Part of a small language model's weights.
Size: 9 layers, width 384, 3 heads of 128, MLP 1024 SwiGLU, vocabulary 8192, 22.2M parameters.
Architecture: RMSNorm before each block, rotary positions, no biases in attention or MLP.
Training: a variant of Muon for these matrices, 427M tokens, 13016 steps.
MLP neurons of a small language model. Each row is named by its layer, matrix (gate and up: input weights) and neuron, and shows model dimensions 16-271. Each number is 128 + 24 x the weight over its row's rms, rounded and kept within 0 to 255. Numbers have three digits each. A neuron's up and down rows have the sign that makes its largest values positive.
After each neuron's rows, "fires after" lists the tokens most often just before its 100 highest values on Wikipedia text that the model never trained on.

L2.gate293:153160108100117070119100101111073142127154145118133109148138098124154167156123139115108114122095163140149141164175163153116122147117122156074128157158140126130143130116091107161115138144141129091114155168079105108156123088178105134113121070162134122154128115087101173174139078154119120148118121111167154117129147151131128141116141149130104173112118154123139122161057120161107149112124161129152124133155121128134138148129139107139121134120099141133072153126081152098140120118135116148158094154071156138131158150151145135075135116143088118179104134145111144140148149112125083134141129121143199131105128139145111153089102131112128142121169136138110131106130130093091145152106103140144171134121120132114160115133115135091153164137143104136151148132114125106162138100145101
L2.up293:107139121146142124101138126111130172165127102162141130101117124066127120085148119145102140148134109098114148136131105163145148124120150166143108108128125122109071118117121132163087095121162077177106167095161129126123113141134131114095110151142095124127102144142137137151104155085127114116154117116118108127169125084122125128145096136118117100077138164094138138112163107164077154127183109118138141117111127139134162126087152119116097126114118101092130169084112122086116146141089093118122118130094070117148113100159149117120158089175133117160131114161118113150113155130159098080131119143122131095161138121090089177149123139140139146165113118090115113142140150148118115136097155108109136121129093121142089151107093100145122122128110161100090123115077129117116104118113161
fires after: " L", "l", "L", " Kl", " l"

L4.gate147:133116133178148159071144153124088105097118104125134131082187155102111096138156144139113128129133124141144140146134159130134120110092132107149104127100106117147090100123126149097131126101130130127135111191156144117124133121117150149124144153137128117099133113165125064139125108157180179133131108096091114150151089100079134147114071130089153147127133113128134108136136128113118151130155114102137135113122147143106124110173126133157116120105155151137104182110176114177173075119130123148181124115123097099150130158131097077098125100128081123099130084144127163133137150106098154099123160094112134111077158125121119133168138146144120134082123138153157152182127132098135157154117154092138145117132147151132109110108112171124099117175092118137160135165090102096138103131120140
L4.up147:187111111125148127098160114100153140164162069123097131145099122121125117129102167122134143103131129142098118142125147092111141168105150155136129149120113139155133164132161105111139142121138089174099090152112137111080105135105154103120165106098110121096143115124162097145112175107104158127142142171133100176114117123096135143136135108101150142108116120104147151136122140085099101124125108124149109135151120163136149179158164160155121120108160151131156141197117147179128088148102115087160145164149107098107133136120114132123111149139139087095099113104126100074093146117159127123108114108113135071121104130137144146127116098130102120122140142138172114131113163123109168101092105144170087126092093110130176140121105117121101139154126123115110169104123120161104176113097135
fires after: "\n"

L2.gate356:156117098114142113104131147121129089125085123108160122142107133102111162090126073155109124060064197173141119135175127137151099162107112096137126131136129103094134124089109115117122141118171151145133160100152124134103129121116154080126143084136132129138176086106136139124149097131121088100130147129104155113139128134122123131099121148074104151134155115128155138178182086125151159143131139081130140133114095140141157182127153128148144144145138119101152137175190146114173134130131134166142135162136124122134163115124131092107090171109120134140091103109139119128095117136144092126143124092151126099113145145158114100132131123133132135129144128130104117080126111088161140132087152128141129112111080137094187108143067123122123185148129119136125106140094122127123105176156120
L2.up356:088088083149097114112152157116130148127104097120149138184095129128090132109084102155127152141101155127132115127127107140133109144148097179156136153169174150073120098151118155122118089072119112116123130101122136152123135110145168125137142104138146158123157072118146125136130093159116157106139124136139163136131128143099121166091187146110110133157112102130133142119131147161156143112105104138115130122166137141135138119126125139142106113108096151139162133121157199121172117121131113098136144105128097123141113105146112087135114110148129134159143090134144100107120151179141037094135140142121142091071100141151159109165131140145146132137181106145143130131154137093123123136169120083137148144099117133117145124116120162106123142127136092126121113147149132180141115152114099
fires after: "l", " o", " B", "O", " L", " gen"

L2.gate652:111100157112119085123157117107145115149130136116137124146100124168087150143143135123136122140130111145162137137139122089117165154160144107158133134089174168127110106139172115122116094128148131084113176148115143153144124128116103174119154131112102134164091141141167105135147108143128144176153157128119086150104152151177127170153096146108118091113143121135118185086162144127104133138094160137118145098132092136108118145109137118173146141060121130089118155151125137120161108147129145106105098131151084123117104130122114144127115128162127087113120142084111101134142096125130133140155150147165117088111068101165109128119120134105114098118108133134113073130177122099119176038091139100121172089133146112148133110153142162101148103126115122162130146094166078153123133118154129
L2.up652:146123168134128116110153112137169098152139142126138117102162095179129080151141084124167133097133071148093142145119105125079126133133116153137102116116127127104121139181160081098167155138123100125154129109107102149136111109121142124137103109103102095148148141154134144121135141175125156139093120133139075140178110162117114118124110132105128101176113094116138158096129133167103156135126118145119100091089137179080124122146150134137176094099180166082155143169127110121150155095090141077114113147116137134121122135114121176148120148112173148134130154097120122121081127129147157154144123137135144112150083083150107101154108108126095151143124098121114104132136116177130103098100105120066117137135113074174100140135175111170098129121157108146130097109136100131148144091150156
fires after: " H", " Sh", "p", " h", " P", "pl"

L2.gate857:133085088122108148100084127133139159147122150119124132156139115142145123150143105122139173080125149117085128138149142135144135162111145102133152154127087132144124131195114132130135101129105096154101142096115099170181142100092164131154095110124118093114127149115161106136176115116111156116106139152128125101139122135130118115159124120111128126134079089149146133169189125136146148136140134139164114149148092114143134134097132144083140144155137137125164122145108099099096098110117142107156130127150112169141118140162103147143114137151178204143157149116128099105158102108140169120132128135165140149048108143133161150136140130100151146167133130093094159168122163115151156155116137129117162151135179127119121120118146147098100150105129118188077134112101156162109113117181197
L2.up857:119122152146157149110108149089124157051105127076126126128136155147078164125088137117115114128107134155081107115113090133130118128060125111137153153129100125114127151121175090077142109191097107122136139096080118136118163120152154156084124114132100136131130117121131160097152124127128135167120112120113139145108094143156105175084158130150127075098092135089181149150149144148158158133152138089163117120120149144082132141185124100123123112103094136122121066138145120078129130157139139122148144121080145147148141152161142169117134192124160122101149127116141100130136141166086140102144128154125104145124140140153126150143109094125107140162163166164130111124122137159125161133139123149124142111153124087125137109134100104080102190138129125145108158156153140162122131127121126
fires after: "0", "1", "9", "2"

L4.gate176:072098163121102096150112102130139122152162126142128130116131129114125127086123137156133136122088171138134110099144130133113111139146113120103125131165124127097172106109138156120151087102143135129114121086106190084151089084164154146133171134162125088170141140089143101116102163099108136124131121148126119146155114171120112137167141156091075139143119135168124144137126140100095131138135149118144114124172117137133131126118152139161139134091139158130117144130124115147149167117143136101126116093140156140108112146082154132092112113107107121170160109112100117132114119086098130110132079154122153087124129141123141129118120131116165113109129110111109092132085132124143107089166101082159102192168133137107102126146129121136116124104116110151060173180172104125122129143150161
L4.up176:110090089144163106145152124114102166142124065131121104167125180116107117137073105141123108146105120125090156114154129136135105138123122107113168090176104143157127153136158126158121100157124139148114153176068137113097145136131094159121094071113114124106136119159143134092163110115106166119107120118114120153124127102068146105118091106140106102124136144123140087144081131124100102125104103138099113068119149130145137092144078126109128089143120145116125117174072110129130122096128125145096124164119123108127147132109141122098132115135173117137149131134094125096145123111117131151136131181161143134126120109131141151119114073136154112108138139107121145129128159117154148089166121114147079129111140098090132135128159112092149111170137154161136120105120127120124140130107126
fires after: "\n"

L2.gate212:119138121107096119159122145162144105129095145152135158136146116134096107081144137133123117105145149135141130115062162131137104132141126135174158152168112141112088121127129134103137148138145105100135138130151136075096106178145154137138144128125079073096124129127116130117179108142131067162107138109144120169076146086145138119152098137140098117144140152134183105157109138102105152107126130072110153140151154170147119150135148113140147105156073162124140113124155113135142129097095169129164117128154158155149118123138110177131162116153151107092172105181156167082098076110152150116165100156125098101120148081119124149134128125151110122164113130134105148139134132149134129113106135088118182104075123133152151145085122154149174162138161150094166186130159114120146107146113133
L2.up212:132144093110096147108113099142111101109131103122162154165138085121113145138139122123159094123105117098141133108081177190093120168153103137108106119126141120116074118170105144094128109159113141152134181127168142117131107103112084129107115144097092100129130101155155104102152108124157165157150135141133070115135082121113133114100134146118146151110136134122176098121072134119091169125110135137104157167143130147111123102112123150130108155127163117127130112144134143155141101071125106134136136162097127124125117099154072124111144130105139120174126146096174110116146129132106105117108148119089145058160152107113111126184161161141143125135163141140076135116172123147094109120114160094106136102150106154132152109117091104122147091116096123123128222116107109148163108110142145
fires after: " P", " p", " D", " K", " B"

L2.gate781:170134135089160127131103110104137145127114134171116148082121153100120137106141147141122107130075146118074120140128154108153152112147100167122115150085128122114114127137143122123112128175111130128164130140139120150111164101176170107178159110143095142191099106124114121177133148134127116138136169107101130088089129136121149097159109131104130103174183140138132158118098147104089147146122134174193172096124139120197100156147148123126143097139155114148152083170127149152146155106139077129104126087114100097142124159156118153122166155150081107130117146113133149150097142122159123133175145109100167122101110098127136120132118110137123114137127133116158118116138109085105113168134158081119146122081159142129115097119159154128120144168105098123114096130135136163153172126126147
L2.up781:118135121096132057096110134106118126163128095127132140130153105115114119109130105141161111115119087134093167081160132119104128145119095156167117139116103128133141150142103129136155107189159140142115144111115121120121140129098139152118120137093085092140117212141118152152139113088108096125127122108166160161086142142130141104121143115090105103136112169149139150112117121130109137119107125099150105140090126121134105143128128119102138104155166142117141104124129128170119128107107125168148153151130134105130162121148111140127182117139102113128123127125101109161084122110133112139119100113127131101133127149113137154135122110145087159179072112129120093115143113125117150156080093109091107131099122118128116132128131111109109114141072113134105148131147143139100155124180105
fires after: " l", " L", " ex", " n", " H", "n"

L4.gate751:102110145106145128137133117137151153118095108115170148093108108156110103133137157134123154104103141114116150149111122151087121126134155136149122091123162123128144132098109082146108160149129105083139148116112110092088113109110171137143111120125149118102172099101167135136127128109106158127109108131131180154121140136133155128166130104075100120134138163124133153106138126137103155144110117139119117142124124137140140093130135135138107115097141087114149155104181130113097087135121154142117158156140140096141149117132161127134099107154120132149124112102144141152099145118140158177136122175109117090109125142122114092129116103111150076135142145197127127115168128167125119108113139083099198141147118110192111169118100120106123151145093090110073102137096149122104129167132130
L4.up751:108113128120155074187135124096155134124157085154129133134121149143158159152131132133187099117150148106166129154163145124084151131140087145123114118136128105121162143137153145167153156126126144139112141181167113157147094104128128126154137109121091112126130118134138170075125139123134147075131135119112141136103122101099096144085099117095121121134114162125125139143165084148104077103104114125114105127098088124149151194141087183149123099124157123111109149138104142143127087143107163117112121118097122130122123149127128139108136098138081135124148157141124132154092129117152094124173125153145118153104117084128169165119146087143135147095141139188140158139136162102105108130114112080149122122157125143117139107129066137115131094118130117165127162098103159145169146134147132
fires after: "\n", " in", " N", " at", " on", " and"

L2.gate371:111116087103116143121089118117127131169110093132132191133157119143146123171127106115160152138123149117139148102134123123110091139117135089174165174126097122127123151122117160170168083128143111117125163093145147114169162101115138142164147137146156118080082147135167107121132081138120138101098131138118150145132118149114151124113148143161138093094163164125151155133127144162122092128129150168156109177129120136144127124120176140202183093164128172096126130145085123144144082125129141153132145143122116127094132120158137117138163165135126131124130143131145108123141120166157072142140144127116129130097183142140099153107123158152102135079140148077115130112121105110100128114064156102086119151158113140131165140124125140085127138090114160131153198143158117077097123137158122
L2.up371:125115098095159171176091194170110121152133163121122145137162145152094110152168130156111151147101089115122134125145102111138168114137132155138162129156125165134110093148111127123135082136140111133114170113133159115124192151132152115116120137166118135135130161130107113130165135125131104146124152137155052122141159134176151143173091081110134113120160172140151102155172112081110149117106126126173104100123173100119133121111141123156157116162148123139078085123107154155119146122127141139158176151128080158136124086123121112146088121113109107167152119135138151121135111101138090140149109121132127164112137167110085138125142145090119158131145160104122111121127146167173152126133148078145145134145142168145162143107125125157110095120102163155106138123108149164089125137114087
fires after: " v", " p", " c", " P", " qu", "P"

L4.gate108:133128116135138115119146152104120148136128102094105170115100169173132150138154091161104152198096124152144137108128119109142107122122180157128113136091132146073124096117110111156157154147143117110141112122135128131172125100140153098140162137098076109121112166122149111114118115089150162173114121118132141118129117138102148092158148120119098118138122099128120125111129125165099117163104107098119115106141170129147120116121097132098141112113126110145108140122223060153119131117134179077165122093097138127102139111128115120117114125102100169092118135134108125153136154142126161163147107143122146099145135076096133101114160139123145142129138112114157051163137136145111143156126117127095132157113116117136130114151092094144177141118140193159136134136146117125150100132170102
L4.up108:106165117155124138161110101139112130113123099144144143131169120150156112148122107150127145121106141128141135104160122105118108119162141112139108172107122109114158149140163106143144110121123130105115117085116109110108154172185159159091096133116142099153109187128139157136135126131139076160136118131148114152111152132130138166117157155148158164176135129147141138127124141112104151187128123162109107117110096116122117120177115157135151117117194191114134109144143132107148142146135103110114112125079103090135163113107130152113125088147111130106150162171115108090102138141085083112126124116125116178149125134125087101145111149117153145071114147106158112127092119099128133124116138109131082139094128159137135116122123142126126152147121065159123102143123145083119177074107135
fires after: "9", "1", "2", "8", "7", "0"

L4.gate779:110106150137135131105156116114157165155179120137157178153147147126109103154148137155122170104142114121122150135120122144152107111110098127138128116114104096152143153088166158107139162123102189093143112102101146132155107144117120099140160103135112132104137089129112104149137151096117135125109183116166111105096135122134110145139148119087153165121110168143151112098111127148134133141168177116129156082122146095136101168116086167114099154179175122122120178116144119123137109111137146147122181143123130145102147142139123151106131133109155101157123092125167103146120132142145144135158114134162092152108144128132156062124129094149141166130152108174092142092163147100115115127160142126135192144174134110120143115188150119157130136173152192124134147152121127123106108082110153
L4.up779:116112158133131149136145118135149125130102105132130110114101107094088140109143102141133122093150123102117134140119131108098118102106117181138149117090098108116111096130099094151144129196159099149123144086155114180120089161134098164088114120168123137098114141101091089167105166101143129099097164140131173092130120138189097127113109141110146098143135144119131124113138100133163144096162114168152105078145117146125106137115126153137139106107094113112133135175130163181106073080082160086108142177126130160160090158135124133121130098131104156116140090161159122133138159136120130125090131154115142117100088095141146116149070095147114149130149141141132122096139141134101102129144144125135156125129147132121143072141105132127127079065141122155087135164124125130094100121139146
fires after: ".", ",", " and", ";", "\n"

L2.gate61:129154110105133115097140124137169117107092145128098148087104130154160105136111115163163109140136112095109110111102138137143090127116125107145162137131128128077099151096162137126147120147156105166107149143159137139192113119170113119178140104108120131160146181136160102136138158135135094093133134140153131141115099141093129108118163143104127141159119126118144139159137137111106158182103155101104149113171091149143104132151092112086130084144153129127079194133123138134130152141101114129135135120165123116142145115102167180137137132167141117137140116103104120113169113160116107102103137091139137128126153123128059129110120145125153138136144093108146126132108155099132111129119164106114151158126148114070078117113118113106117187192155154109110148124069072095147135096104125
L2.up61:102177136104124124157110149113143138109106087093173160155080088103089072107085141131134137111110124083144139160144128085083164111118142137160141174132085126139092103142071121152138140116114141142131150130120111117112120124141162136128158111129106141181119155101126083161139095102110165149144140112133137117169140165110141160124090144116110168109108104106167103135168127147082132156094136103119122134169094116136153134140114109130132204155151084180129148116098142119189158151105129181117142142155109117146159165128116166120114149160122146126093106134121113130149131133146111149085133133119104156114104116148136165175167114118134145136127108133133137158104132118120143167140188088123161161138110138112135165128069112120145131128086116152145156102114111151105141089119145
fires after: " d", " D", " L", " l", "L", "n"

L2.gate292:124116117137096114062122115163128102160118120129155214113124096106138089122086133115123123106115145133113122102151122134138072131112146089137173172149097081133142141135195174161125162137172130130136138153107163098124132104134116127128121091118163104085125100116158155133115165143081121129179115166107147104152102099132156110084134132140100131093116118166131142154129139128142119142129120145132104122122136125097103128143136126131121100149156135126136170135114134153152111135112135148164135109105166125141162138133125088109101131126140098151164124118119129128116152126148122140101142112114143101110122195155137144143112146123118089125114178125106130152136175144130133116152118095143141139109096200161169116125109122112067170160137142115121122130187121184155114099168141
L2.up292:077107140174127147135106197141099151154149136123077128131120175113126119142124125154103134089119124118121125100105154107149121157093106102089119144106146153142158165113162133123085111133111167111089112107139123122134067097140136097134173078106149131118129108118117108145135128109161158098123127146149135135137120133099141140101110127164115133102108136116110125128158126121172167130121140181160158090114133114103114093161106127159139085113145111147079143099138126160119091136122147101143083127142110122169115167161134133124098112126133135128166114094118107101116146129127121153122112138097103119152138149124164081123121150149117134126173160133093120154176135127094108112125083117108141119183128124115104138133123150118146119138133097145106127127145119180135090084108082
fires after: " S", " C", " c", " gen", "C", "O"

L2.gate747:145099098127160127112140152112160163152139086111119097122165153158148151088102137080105146140160141184152130149160136095128145121117162132104114143169130139151131156112110132152116146114163137076141125147101098116088107129118178170104161120120151129121104157125101143105118134093148118127119129112113125121136143190156138166140167139132144136142089174144132107151118122142123138137121122121122117139083102141118149124125120155120139159118163103112120126119103089135132162148129157118129130134143110151152140136130140128115139108114126151141143140134160140139179116126144098194130146149114151146119125113139121092120107103090116107106108132119123101190141125119121154163050114160057134114100139087123124161103118101103165160185115119145152131117132122134164121137114150
L2.up747:141077159149118146144188117090078108129124131142143115117119124121089126116105141112164120118144166169124118138118131150121150055103141127133179092095094119138149120117129130137138128154133125138121136118105092132095108175112118125092150123099089149169171133145153147151117112146099159102129107084148126122160173159125115140139139162169123129089118116139125107142124165125146102110119110147116146134138124113098139167120090145141140156139182152127120138138149108148140144149124115145148169138137107103125142126139165117127136105120127155114111154148158121111135136122098169142126100145112128170150080107147141118109099197115105067136118130116162141157127179105120169128160141149143093084157139153129152098105124103091114143158174099060123146075089118125146140147116146
fires after: "\n", " C", "-"

L2.gate63:099123124115134101108128148148093083143125134077152158111149103127107102111150105116175147092139080128150168151129085140122130120165132113129117096095170153140147142137183082138122161136102136113097110138152143160116120084148148110115137118117098128134115123156145116133130107125102079136115096138108114175121097123135143092148092181132118081105140110125091115153151116108148147184127151135141142165169111153135165125096118109148112091141136133108150142134091129114114093105093156097134125102106121183089134132107132134138114129111143175097108181123144146110143095108147130111115143130119149158114124086118127123133100116187069111132141110099091081156185170159126137079092116087112147116123106121102117150114139147115129089137173150097118116132142120121079125148163137
L2.up63:143118131144121112127130120150121103150117096147100157132154101128137113138127148104096121142120119182110108142095070132147121129115118160104142168100120142118111146119122147114127097144099138140104145131150128132150072130143123146076102115155136139090074071144110115145112105143139169116100083125055103135138134136191135135138148148125107104112131151152132118089116134128103128135122112137128121162128142134112082108133165104117126097146158155139149139077104141139175087091103131118135117110165139129101131131186143131116117129106146129118101163111107141138180123112153081098106128108119161158102167121079109131143136132119118136121132152093119132112131136111125155119128158152147118177127163130188129103087146099137142115103144125096140174123144130122162115125092168
fires after: "p", " p", " P", " R"

L4.gate115:131132145138147122135143128127134087127133117145136147138099113107162120098185143087139122187162103132153098121132148127126132108107115106114148132112157128148099131107151108196137104103119130130123091090139084146165114122122108098156175103128134133146182101130134107149160102117140156081141148140083125109133153149120135121166160148133120143113183107158145116196109119137094132087097129102098126141152100148155137101111161137119073097165145139142123106142103097112121134154186121143156177122114110102113141110116122116073115097114137142120141089123152160152128114123150158127150126147175137126108106111175131086135140063116127098149163087124124137117166148147068140150159130106117158157113136142143091117131119142152114176147100135096089142099136114144111075125152146
L4.up115:126132098150134134122159106133142082126134137142092131181127101139094135101124145126138134138138139115193101128159116135105183111134119120127122120148140132123134121160156122108118151114143139097136138144108136142170192109155153134166126167139145154137152127157090100124123205070148184107149125163131114101125107142101111156146132120104134139142115119158123117153147144103128172115136154113134115096153099165155140100125131109112079123121065127129080098132126151172117063105117132098127140091113126143137125136091146133103089116152149113150161091184152154168138138123157195149153142110171114157141134095125120140125141130149117131119159117106118144117153173136102118108110118132115110181118126156147098149138147126158104091125131084148131147122149104062090127128130119
fires after: ".", "\n", " and"

L2.gate884:067113133127148129104137176126108173120130066182125105092151131148141122165157145123146183137132143098067107112137142091143119140074143150087110106139089127123145166101108081182123123137143120132125137138126152116131126122134110152118173126075110125110108116132154127138106100088136160144085167118118168155165124119142111147164103139107146151136116132146134131120143125126133135138132089110109109155139130132090124154109114118114114119134148158159138141115120135136131096134115158150115122120128060137159169152127150143124139128133160142134122130101118094128111093141132085208152114131114152116116101111127140155136115152095144090144108149132109149151138156139148180129157142128116108098131131152134153146114131100114134135132114131136113128100110103079068144126127123
L2.up884:124129086102095138152150128132155143133110137143158127107153111101131141159112110124121116153101126134146116108116129179166095114100100137140157086154113105168164117122107133116155192173128170125149127124121133108137127119124077104108133142126127085159167130123154194160131135122138114122141098115141124126106098108153110176143170149170090134142100133130117160117147168091151135110128123135133132154131137152104131125123155126102135125087157143143159142174183158091086141114110133096116128125095177101135104132122152124085118148146149178134156151141133152084139125111124092113138155122089096160137127110172119167151055154146135134106104120124128140122108143124137115165099149108128137134142131137148170138130099158109091145119127154133138166109174160088111164075135165
fires after: "0", "9"

L2.gate318:176122147139122133143143085108130121133133139161141128154116069077146084089115149120155125113152144120122148125136130091085102124134155118164102130070133122088125131116151132162104111104128136125118160091134128116160120094101174159108158104150122125107126114144128091099155110120123145097143173105137204101103113103134123145169113139119109149106142138186094162170162116155130144160073193154140123125170123160114114128134104154143197177119143132121153124129118115100110104132096098140141098132124131105154148134156139132110123150149152120113110126139121179165122085152139165126110138106152123129160118132115124145145114129141138135166139111118162137088172112110097127130118130100119137163111134115091094148135150096117111111135117122121134166124079104108163092126155119
L2.up318:120111119095151154130134121129160143079137143131155125151122148189120123140153174113115150106104096149117112127132134134110159114100098113102155141132120130123138101109119160099118071116133146151131149103138136117115143152131138152109153120128129121145122130162100131145094156077127113144143152086112135193093118126153112126110121108094129116109120107144137177125128074136087155113089116100119085135095143151145123174143117121144160132102081119149157125140155106110122145129155138130124115129116143129145110116166114128094149161172103156138106124150135133078150092125138109113101106144141118117095097146134156123137106132160074134112117128121134138124147146119151142153141109143098117161144169078118132077132103115116193186125106094111119143094110096110165086143096096
fires after: " G", " B", " D", " d"

L2.gate363:149126130116159181153164126146109110107152110111110123119109123093151148135105073150115134120113147134109141175131133176116099147147143112141130137128131142131132120141146152132138133174122145129190108111138087098146167142135112167148118128134148151107076182137142139165127160123162115104119132142122128093165143136117126113148129128108117179146132110119109124135107118156133152147143134128150141111133157078146133086156127081114107108089140103164119114130130125115138137084175130119137140158150090153149131101121140113103154103147087123144156122127105185117185122168081138147118124173096114133129156113142143149141089131166130092101132110120130123113170111102141105179145089120181113106157120120168097120090106106132156114158154142146154111128148121142145122132126105
L2.up363:134147149159102150114132140122129136135111108141145144111125114130097163108126119133135169115107148139092106135097129134132133101137142139131079098129106092169118088133129134100169135098138138086120088108120122136128123165147152094126128101118123106150187149111107111158156155154116126081122131100144093119080135107131110084118133145143182143045158127112097133150090127129116145123150094136106128082130109138155121140153120143127114084139090168137090094139093137095142160158161123176153111144112136125143084152120160140088102131090162164131095116150125123094139112114120165136119129107145131155103107136095141127167097111072124131161149174114142135145095143120126148085145130100150110086142113113184115136121154141087127108122136123131157103089143139145117145102153123
fires after: "-", " (", " sub", " f"

L2.gate597:121139124114127108124143120138165176122138147140186110110110132212108100162146143094147123120120117106090159095122152141108077158139114091113114145141150135190113180141101172154106110113147098105119131103130128133133132143131113100141126099135147129102112161130175115158122093152125142152073144124128157142080106133138137128139141112121162153120151142116104128148124142127146138172088190152150127130141125155136129104087126112140127077119098169109138125136124134111111128106112140168085162103121130103137107143123104103141125134129093085143101146152107146147147125139120133145108113114128132146121165173158113132105157133156124158115123099090101113119128183076100141174106128110103121123112128150122143133162137154128155125136116167081153117131174101166109142087139096
L2.up597:125110134146135109124097158140133138119130105108100146097072150115163136092124073155097092138117139128100141130080124163099102103151131132103132124110185125114171096097130116151182103119192126128100142146136131104135104107161133130134118075103071082123141123138160131100117113124090134153162113147130180146149139167106117110112110115099139115092120173152180114107072135138138132168076077113132117112111121142128139158173170104123137133121146106114103161135096130148150095158117164133113143115137086107136138137153142130117112109164140121144118118110170137139159119132101128129109102135125162153129127156116144166118074161168130105064141153120138122123093128127119128097140084060125125151149159144098083124138116137107142141110079131137132102109166138139133130160132100
fires after: " c", "C", " C", "c", " t"

L2.gate657:101132146078131130176119106106125182194113081122103192120094103146168139145110169146143152169149138115101153138118116131166093109123148124120135178131120123135127149090118126171154137139118151129111157145116136149134098078123161133152145138147130121135118166115123078131169127160104108147119156153113129138112111142122113117148140151142098100141121103094128122141102103103139091154123122089124138126125103100118131160119128089147093133147141097117135115118106127096127130115123136142162144103173130101152141112110133129146157112123095088104096138157144134127123107209129146127148112156177142119154164123171147091092111116112104149112124086153131113128137090129057150116114135148176099161081130133163127106117110153115178131121154125154125150148135122136122132160157100
L2.up657:101111163128065125182132143120119148082123152132125128156132097088110142154156115109136124138168077080122141117144103179131123138129123121097152147136107153144139117163122109154124146108128135125121153115119100145135137140122143134132142121121123120126089138139097129105119149075157077143136128127118146163141142110117135133121156162149089096065075165167086161114134160149127107127115188121139100114088123123126142184121140148138123138088138119155124141156117185165097136122121115123147164155148116127117153120122120162088135133113123153194102150161135143114074138151130099116127101101155079116137148105101138104113139125108119101152117150133158116142145117114108116137186169147158075176144104087157134130110073132130169101159125140158158178140103164123095111167112128
fires after: " f", " P", "f", " F", " p"

L4.gate232:146142084116111144114122121120162110132129136126130111163126095114141078107178128107141120156143131118132132131129093080130095182117156121111126151115101113141157161122153166112173116157132110111126158136125151127145128083165102112113133149118112085112119115071143154123075139137076142151122155101114140141078118140120122094103079137103162135106133123129130128146135089107116152144152100100156099069118101110077101157090143143112196137155124169139126125173109082123175115128123156126165099113134096110158158136118124107126129149117157142152152160144103146108099142157135104125165115114168142113144161111124111157183169126108155079140093143118098123123128142121148144115129078104141171147128166141142142078164143131121111158148148125119133160163127127133122102118102122
L4.up232:111159104142100113138179119101120132126118085123129120147153112146135124118139122149160059173152151133154112108148142159131164125141113098121109173163106121099164125098134101102124092154101126094130137157127155124101127117128091084129127105117100149141155150088151115149105093107149116103175123148106152129176145157176149126087081090108128135164079139074157167154145134085142132106142144157141163111159110145148161161125121150114157127114102112151153146144179123163119136139095126176115131161096127108134141149124126096131121144132089150121157126145095164123139110095098088171129121123121130129127131136113140147111115154175102082151134148117203124128101159129158132197141151090116153147152136106116111101169112109136126145119116141156108124117140103159147139128165116
fires after: "2", "0", "1"

L2.gate141:137136089125141122112129110117146131128111152115120123125088125148106165161098151145123073139116108130174120125137171054122129166104116202163122161150068119118147107149108134171089155121099112156136129128079107151143111166184131100155112098101130131167149114117164174165108121104119125104149111152151122115139130147117118101133132150124129094080141180145089141079130164115158112088103135092137135135108165099111147148124123151123106100146115157126099137113120125124153137106116123102090115150169160160132109115099143132152128151148088113122101104108131150129132107146111095136165104171138163159105123111129145155114144098102071117100157114138115128143122209132097141124117139135122086119095130119143110140133124156113073158143117163106161114073103096087122142092118144
L2.up141:172157142128130138106122073113122099123120102154184155166115120156134147094128184116140115110121115157155178156126128121099141145090088127133140156151126101135131100110104118171152144109110154127089117114140130093107114117107090142151119156169130127147147109143175151106091099131158132169152155116119101146140063121076142149133157104113119129105144152136115149121124098132111124120165109142111118154107133139137119098116150092136132141135091130040131111127156114158116122149115136117073147148148156119157124124141112141111173152126093077096127096159101107128123138141100157110100110103127111080110096145108129139124082157155094139136128126156191176102149137130147142152105129131121115162114159135131114101135114106100148155137120109136151154150167130138107154084150140
fires after: " n", " N", "N", "L", " L"

L4.gate373:087144111123122100164113144133132093135111121148151126120115122154130168092137167155141155161080151120143120095139143104118146120130177078160141106134107143109153133148093117113094088074078136150165128093130142126134143095150130162169154112129121134134105173129117077193151143071098116119128081113091107124098146179113150118159165111103141095102164107110140143129106164105074180143129157120110147189139112146131122112109147115182162136126118113129170136142112176097115137158144142133136113148150119143086144125125136124157064117144095138111156106125121114132101115131119110111105123118157125070092107113123122157134093144125099118138104109111124072131114159133120147110158109121133112142101165116107116104165131113105152161114126129104108144148147113147114123142123119
L4.up373:108128107095136120151119122133086089152124089133132153152131153101112113149145152138127144145168120123180139126147103115095158139125086158128122086104096111117100132117129131114135161130126127163123126183096140131167055130116176138157142188097147146158119112130167174108112107108152133175129122146143134124140119123130117149130118154094149110171160162194160086118112095131071129113103125152119071139114130117175145121120150106118090117102134088083114114163134113162144127136092133123150125116094084135171132125106125133112115134126140108124127091111152167114149136101109140078159124121099162155122174150151140182166134136158157157111134125112115142153142125142163111118106111130153141107112144138114115149059126116142123133115089132104125149131132105137110109129103141
fires after: "\n", "°"